Weights of a small transformer language model.
Size: 8 layers, 10 heads of 64, MLP 1280 tanh GELU, vocabulary 50257, 91.3M parameters.
Architecture: LayerNorm before each block, learned positions, biases, untied embeddings.
Training: a variant of Adam for these matrices, 522M tokens, 11173 steps.
MLP neurons of a small language model. Each row is named by its layer, matrix (down: output weights) and neuron, and shows model dimensions 144-207. Each number is 128 + 32 x the weight over its row's rms, rounded and kept within 0 to 255.
A block is one neuron, or neurons of one layer that tend to fire together. Before each block is what it responds to, as a language model described it from the Wikipedia text at the highest values.

Description: The pipe (or colon or period) closing the first cell of a wiki table row, after a row number or label such as Turnout, Total votes, Rank.
L5.down24 [126 200 161 158  68 175 125 167 207 147 103  74  96  90 191 164 176 106 123 114  98 179 176 150 138  92 158 163  23 194 138  90 144  83 137 158  84  78  97 118 109  95 142 140 145 116 189 136 172  90 125 151 139 126 114 145 198  86 145 136 117 146 106 139]
L5.down31 [139 128 136 148 153 187  73 162  87 106 141 182 133 137 106 155 214  94 109 162  96  99 102  55 151  70 138 119  82 143 148 117 145  85 166 102 130 128 112 122 152  66 141 169 118 133 120  68 116 145 148 174 144 124  71  99 155 115 184 208 146 144 134 110]
L5.down188 [149 151 116 162 102 179 114  87 148 122 120 110 163 104 147 152 146 113 100 114 126 106  97 157 140  65 162 135 113 153 124  91 150  89 127 170  83  48 125 167 161 127 127 135 130  80 153 190 112  89 124  91 139 135 110 131 175 126 168 103 123 118 122 105]
L5.down466 [156  86 133 191  66 164  97  91 119  56 147 143 177 132 140 157 142  49 117 184 182  98 109 139 176 117 106 129 107 161 140  79 145 127 160 160 102  96 134 140 114 123 109 176 102  92 158 182 130 162 141 113 185 126 166 172 121 111 170 138 125 124 152  99]
L5.down541 [ 79 111 151 139 208 166 107 109  99 100 195 132 114 146 121 149 117  76  54  77  84  78  99  92 113  71 145 149  93 170 129  96 144 132 183 105 102 124 154 121 135  72  78 115  70 130  98 141 181  82 114 139 139 116 113  85 141 105 179  98 154 154 122 140]
L5.down656 [158 138  91 118 140 160 210 128 191  78 112 136  98 155 136  72 131 162 112 164 154 168 123 155 103  52 125 111 154 136  80 152  96 112 121  81 127  91  68 106 151 103 138 141 155 106 131 109 144 108  94 132 102 169 133 156 146 133  88 121  86 158 103 155]
L5.down746 [107 138 105 149 102 116 178 125 185 105 155 156 150 129 120  98 190 106  90 131 141 164 106 156 152 138 137 157  82 185 116 118 166  91 126 130 103 116  81 138 158 121 133 155  92 154 176 141 144 113 183 132 108 155 146 188 188 174 162  77 109 122 134 115]
L5.down1256 [143 116 191 115 161 124 132 106 150  96 151 134  77 136 129 102 143 112 116 129 106 128 100 135 124  87 104  85  32 155  94 139 216 146 178 146 110  69  90 144 117  83 163 159 157 124 118 181  90 184 125 153 135 110 158  96 178 108 181  78 107 133  49 134]

Description: Column separators (|, ;, /) or unit words (in, mi, a.m.) right after a number in stat tables, like "30 |", "6 in", "305 /".
L5.down148 [122 156 127 136 162 148 121 169 131  98 104 125 128 168  91 107 113 138  43 188 204 110 170 123 118 141 105 144  91 172 206 131 153 165 134 113 127 138  90  90 122 137 103 145 163 150 118 128  98  95  99 141 129  78 130  98  98 149 126 137  96  82  79  98]
L5.down180 [144 134 109 118 147 192  94 137 113  90 175 119 127 173  43 108 180 168  70  95 108 127 136 118 163 134 110 157 115 131 148 161 161  96  84 123 147 134 142 119 157  98  96 112 116 115 121 113 160  70 156 127 161 119 130 169 148 155 156 195 185 136 135  67]
L5.down332 [102 120 141 101 156 171 144 131 102 134 165 150 148 134 186 128 100 166 118 125 134 113 150 131 128  98 149 145 131 145 145 142 127 147 148 112 139 122  96 147 255  82 193 175 141 156  95 166 184 203 148 133 106  88 125 155  46 134 137 152  74 125  95 131]
L5.down389 [159 171 121 105 107 144 129 131 134  96  94 138 163 170  97 121 156 129 157 129 177 122  42 144 103 127 145 131 122 158 177 127  60 181  85 130 140  63 154 146 176 100  84 112 183 161 107 123  74 139 155 146 150 116 152 128 132 125 136 152 119 128  56 192]
L5.down800 [136 148 160 114 147 146 143  91  95 122 186 151 150 189  95 132  83 100  76 148 107 124 128 123  98 140  52 171 122  92 135 153 121  88  69 157 152 110  78  71 152 118 142 162 117  98 167  92 145 133 119 166 126 148 140 102 120 164 136 186 112  87 123 101]
L5.down871 [ 84  56 135 110 110 151 106 109 125  63 108 151 137 187 136 195 123 151  74  68 119  99 145  93 130  96 137 122 176 128 170 110  94 171 127  92 125 169 149 236 103 130 136 127 136 125 101 114 114 149 149 187 118  47 177  46 177 114 113 122 131 119 144  94]
L5.down1091 [109 159 139 141 139 108  91 167 152 107 128 147 129 148 105 109 106 123 128  62 121 128 113 146  92 141  86 166  98 166  94 139 143 139 159 115 115 186 149 162 171 133 146 158 110 136  77 125 135  39 142 132 125 118 114 163  89 174 149 147 152 159  98  94]
L5.down1245 [125 114 136 113 160 163 125 183 152  66 122 154 107 189  78  92 142 161 130 133 164 156 110 149  85 105  75 131 125 139 125 124 166 124  93 117 149 152 101 115 166 157 121 162 166 120  75  79 116  79 176 158 194  73  85 140  99 135 135 192 130 117 134  61]

Description: Cell separators (|, ;, —;), score digits and section headers in football stats tables, e.g. 1–0, Premier League |, club-name endings like Rovers, United.
L3.down133 [126  81 133 137 159 194 130 118 121 114 118 124 125  79  94 142 154 127  68 207 125  95 120 141 156 134  71 102 134 138 181 175 159 104 142 132 151 150 134  52 127 141 122  67 150 111 202 121 135  99 193  75 148 188 222 143 118 115 140  52  99 111 118  74]
L3.down694 [121 112 135 147 162  88 108  97 124 160 136 109 109 107 147 104  93 117  66 171 229 171 105 161 108 123 117 113 163 157 104  92 112 138 151 109 104 105 165  81  86 103 135  53 115 144 149 134 155 107 215 100 164 169 119 173 114 111 138 133 124 128 134 119]
L3.down787 [106 110 102  85 101 134  78 119 103  94 122 132 125  54 129 183  60 115 131 165 147  50 169 128 123 117 154 102 170 139 118  95 124 151 133 153 158 134 172 201 161 113  89 130 123 125 129 167 130 154 146 115 169  93  84 139  15 129 108 111 204 165 188 159]
L3.down1003 [138 121 121 136 185 116  87 146 114   7 185 151 142 109   0 131 163 139 101  99 170 110  97  74  67 103 139 124 139 150 172  79 114 113 144 116 132 129 149 124 161 129 102 190 119 118 155 211 142 150 196 158 195 120 188 129 113 170 105 134 139 116 110 110]

Description: Cell separators, blank spaces and punctuation (|, :, ;) before the next number in sports and census stat tables; sometimes prose commas before figures.
L2.down159 [151  53  75 142 176 119 118 112 112  84 133 186 129 169 170 114 132 183 113 135 143 113  58 131 125 140 179 150 147 141 112 148 159  87 106 151 144 159 141 124  97  70  58 152  57 116 167 138 156  51 143  83 136 105 112 104 119 144  91 117 178 169  90  95]
L2.down909 [150  84  98 162 115 150 142 106 125 134 100 143 131 146 196 125 132 150 136 172 189 115  86 136 159 148 166 146  74 152  94 104 139  65 117 156 135 158 100  82 135 126  72 125  54 139 136 127 133  81 166 141 141 116 119 125  99 113  72 131 141 168  96 123]

Description: The first word or number right after the article "the", often a noun followed by "of", such as release, command, three, period.
L5.down39 [103 194 167 141 142 134 161 160 144 101 190 130 226 107 181 116 125 130 144 153  81 127  94 125  84 100 117 147 123  89 123 110  99 130 159  97  94  93 128 120 114 122 106 142 132 145  76  54 131  66 124 166  18 138 114 166  81 123 169 164 207 106 139 170]
L5.down61 [174 138 131  83 105 128 139 119  90 143 167 136 142 113 172 120 124  95 125 137 104 126 138  84 175 117 109  95  91 117 187  95 182 130 155  86 121  93 102  93  84  98 145 134 141 114 121 108 121 118 207 139 120 145 131 142 148 104 144 123 134 134 100 144]
L5.down115 [128 199  78 129 117 126 126 148 155 112 179  75 165 155 171 115 118 106 108 130  65 129 131 103 158 145 164 125 104 128  99 165 129 152 132  92 146 114 139 113 175 149 168 117 161 159  98 172  88 115 123 138 151 108 152 148  97 198 172 110 118 203 186 152]
L5.down142 [159 128 126 131 144 104 161 153 143 202 114 141  95 106  66 108 145 130  90 111 104  97 152 126 102 149 142 116 122  56 135 166 132 171 130  99 170 145 160 146  99 114 137 192 168 129 103 142 145 166 180  93 126 114  82 138 120 140 104 132 151 191 179  87]
L5.down618 [173 153 149  81 127 125 191 117 132 109 126 142 105 104 179 107  54 117 158 163  98 155 128 128 154 133 160 161  77 145 166 163 101 117 143  68 146  44 118 114 118 107 183 110 137 128  84 201 120 140 135 178 111 158  92 124 150 166 140  86 129 158 108  96]
L5.down841 [107  77 125 143 186 117 152 133 119 103 138 174 107 164 110 129 150 136 149 124  95 135 136 140 173 149 140  83 155  87 138 174 123 137 174 195 165 114 154 114 124 126 122 149 104  96 130 153 172  87 150 125 155 108 163  82  68 162 121 204 183 151 173  34]
L5.down950 [127 147 158 140 129 119  92 127 153 134 163 144 152 153 144  97 148 154  91 120 122  92 154 100 124 115 133 168 131 103  79 134 131 167 132 191 136 152 133 118 161 171 128 115 125 164 151 161 117 151 118 113 123 153 153 175 149  91 143  98 115 109 142 114]
L5.down1158 [105 153 190 113 108 184 119 144 155  98 131 123 120 147 110 142 100 135 121 166  84 146 146 109 114 111 116 166 113 199 161 109  68 132 141 143 126 159  95 123 157 156 139  91 135 129  96 155 180 113 116 176  62 188  86 187 167 172 180 105  93 139 130 149]

Description: Abstract nouns for activities or processes, often derived nominalizations or their final piece (-tion, -ment, -ness, -ology), e.g. development, procreation, removal, usually after "the" and before "of".
L2.down268 [ 99 152 117 109 122  82  95 108 133 197  46 100  83 175  58 139 162 131 104 117 163  86 138 130 128 150 117 167 166 122 188  94 135 204 156 210 163 125 175  92 117  99 136 119 139 141 126 111 149  82 169 155 204  76 129 128 143 111 142 155 142 146 130 121]
L2.down934 [ 71  91 122 139  61  95  73  97 159 134 114  50 121  95 139 123 222 129 149 112 165 106  88 143 137 145  97 202  82 140 164 142 100 120 126 181 147 184 255  54 148 112 119 103 165 132 119 121 107 119 151  92 165 120 130 154 146 133 185  84  57  97  56 133]

Description: Last token of a cell's content in Wikipedia tables, just before the next "|", such as closing quotes of song titles, ")" or "Turnout"; also first prose words after infobox headers.
L3.down377 [121 142 121 121 129 123 159 114 136 142 164 130 107  91 155 191 180 129 126  69 127  86 150 138 152 161 106  93 179  96 108 162 198 169 177 190 121 157 199 153  85 105 140 119 118 135  89 143  96 149 148  91 143  94  97 112 145  97 140 104 142 210 102 160]
L3.down609 [136 117 143 128  76 136 125 106 118 135 132 179 118 105 173 175  92 103 134 113 134  96 115 134 124 140 155 105 163 111 169 149  86 149 111 119 110  93 209 132 163  82  53 189 165 132  92 124 133 151  79 120 118 213 144 195 106  90  91 107  97  91 149 146]
L3.down703 [123 137 145 117 133 114 173 119 129  89 143 144 100  91 170 135 107 146 126 133 157 168 114 123 111  82 146 156 126 130 168 161 111 124 136 111  99 137 127 211  82 160 125  50 185 153 138  82 126 130 169 184 149 181 136 108 126 107 154 121 120 180  90 109]
L3.down783 [108 157 124 118 125 194  57 105 126 117  98 156  88 169 132 213 121 108 146 155 137  78 111 104 163  81 138 101 162 106  90 169 155 131 128 102 174 101 162  55  78 147 111  99 155 122 195  99 142 106 176  98 117 117  84 111 132 187 148  74  88 146  71 127]

Description: Abstract nouns, often closing a noun phrase after the or an adjective, in formal prose, such as status, consistency, safety, identity, discretion.
L3.down318 [151 162 128 146 140 141  78 108 137 148  88  98  93 161  66 174 242 118 138 175 153 118 104  66  49 101 154 164 114 119 159  93 161 173 144 220  91 105 197 143 144 100 145 173 100  99  73 113 140 114 191 150 155 105 121 157 122 117 118 143 161 164 111 160]
L3.down444 [131 162 116 166  94 140  64 107 135 187  88  75 167 170 107 165 155 130 120 110 153  98 129 110 109 133 109 151 141 111 114 113 189 155 154 202 111 168 145  99 143 109 129 140 195 124 145 133 149 159  94  95 166  48 144 109 155  79 140 118 116 136 122 114]
L3.down453 [138 138 138 149 158  71  97 130 114 141 139 114 114 142 126 145  83 148 122 141 152 115 166 201 113 123 116 113 176 118 194 141 151 169 126 139 138 127 177 113 144  93 109 130 156 146 121 126 194  54  86 104 188 140 124 141 103 143 206 138 131  89  69 130]
L3.down1052 [ 98 114 133 146 133 120 154 120 137 106 104 123  57  55 111 190  75 131 147 145  99 150 136 156 155 151 127 100 170 120  96 123 131 132 142  87 184 103 180 124 137 133 149  75 129 137 121 177 149 152 139  77 134 146 148 137 131  87 142 139  80 121 149 139]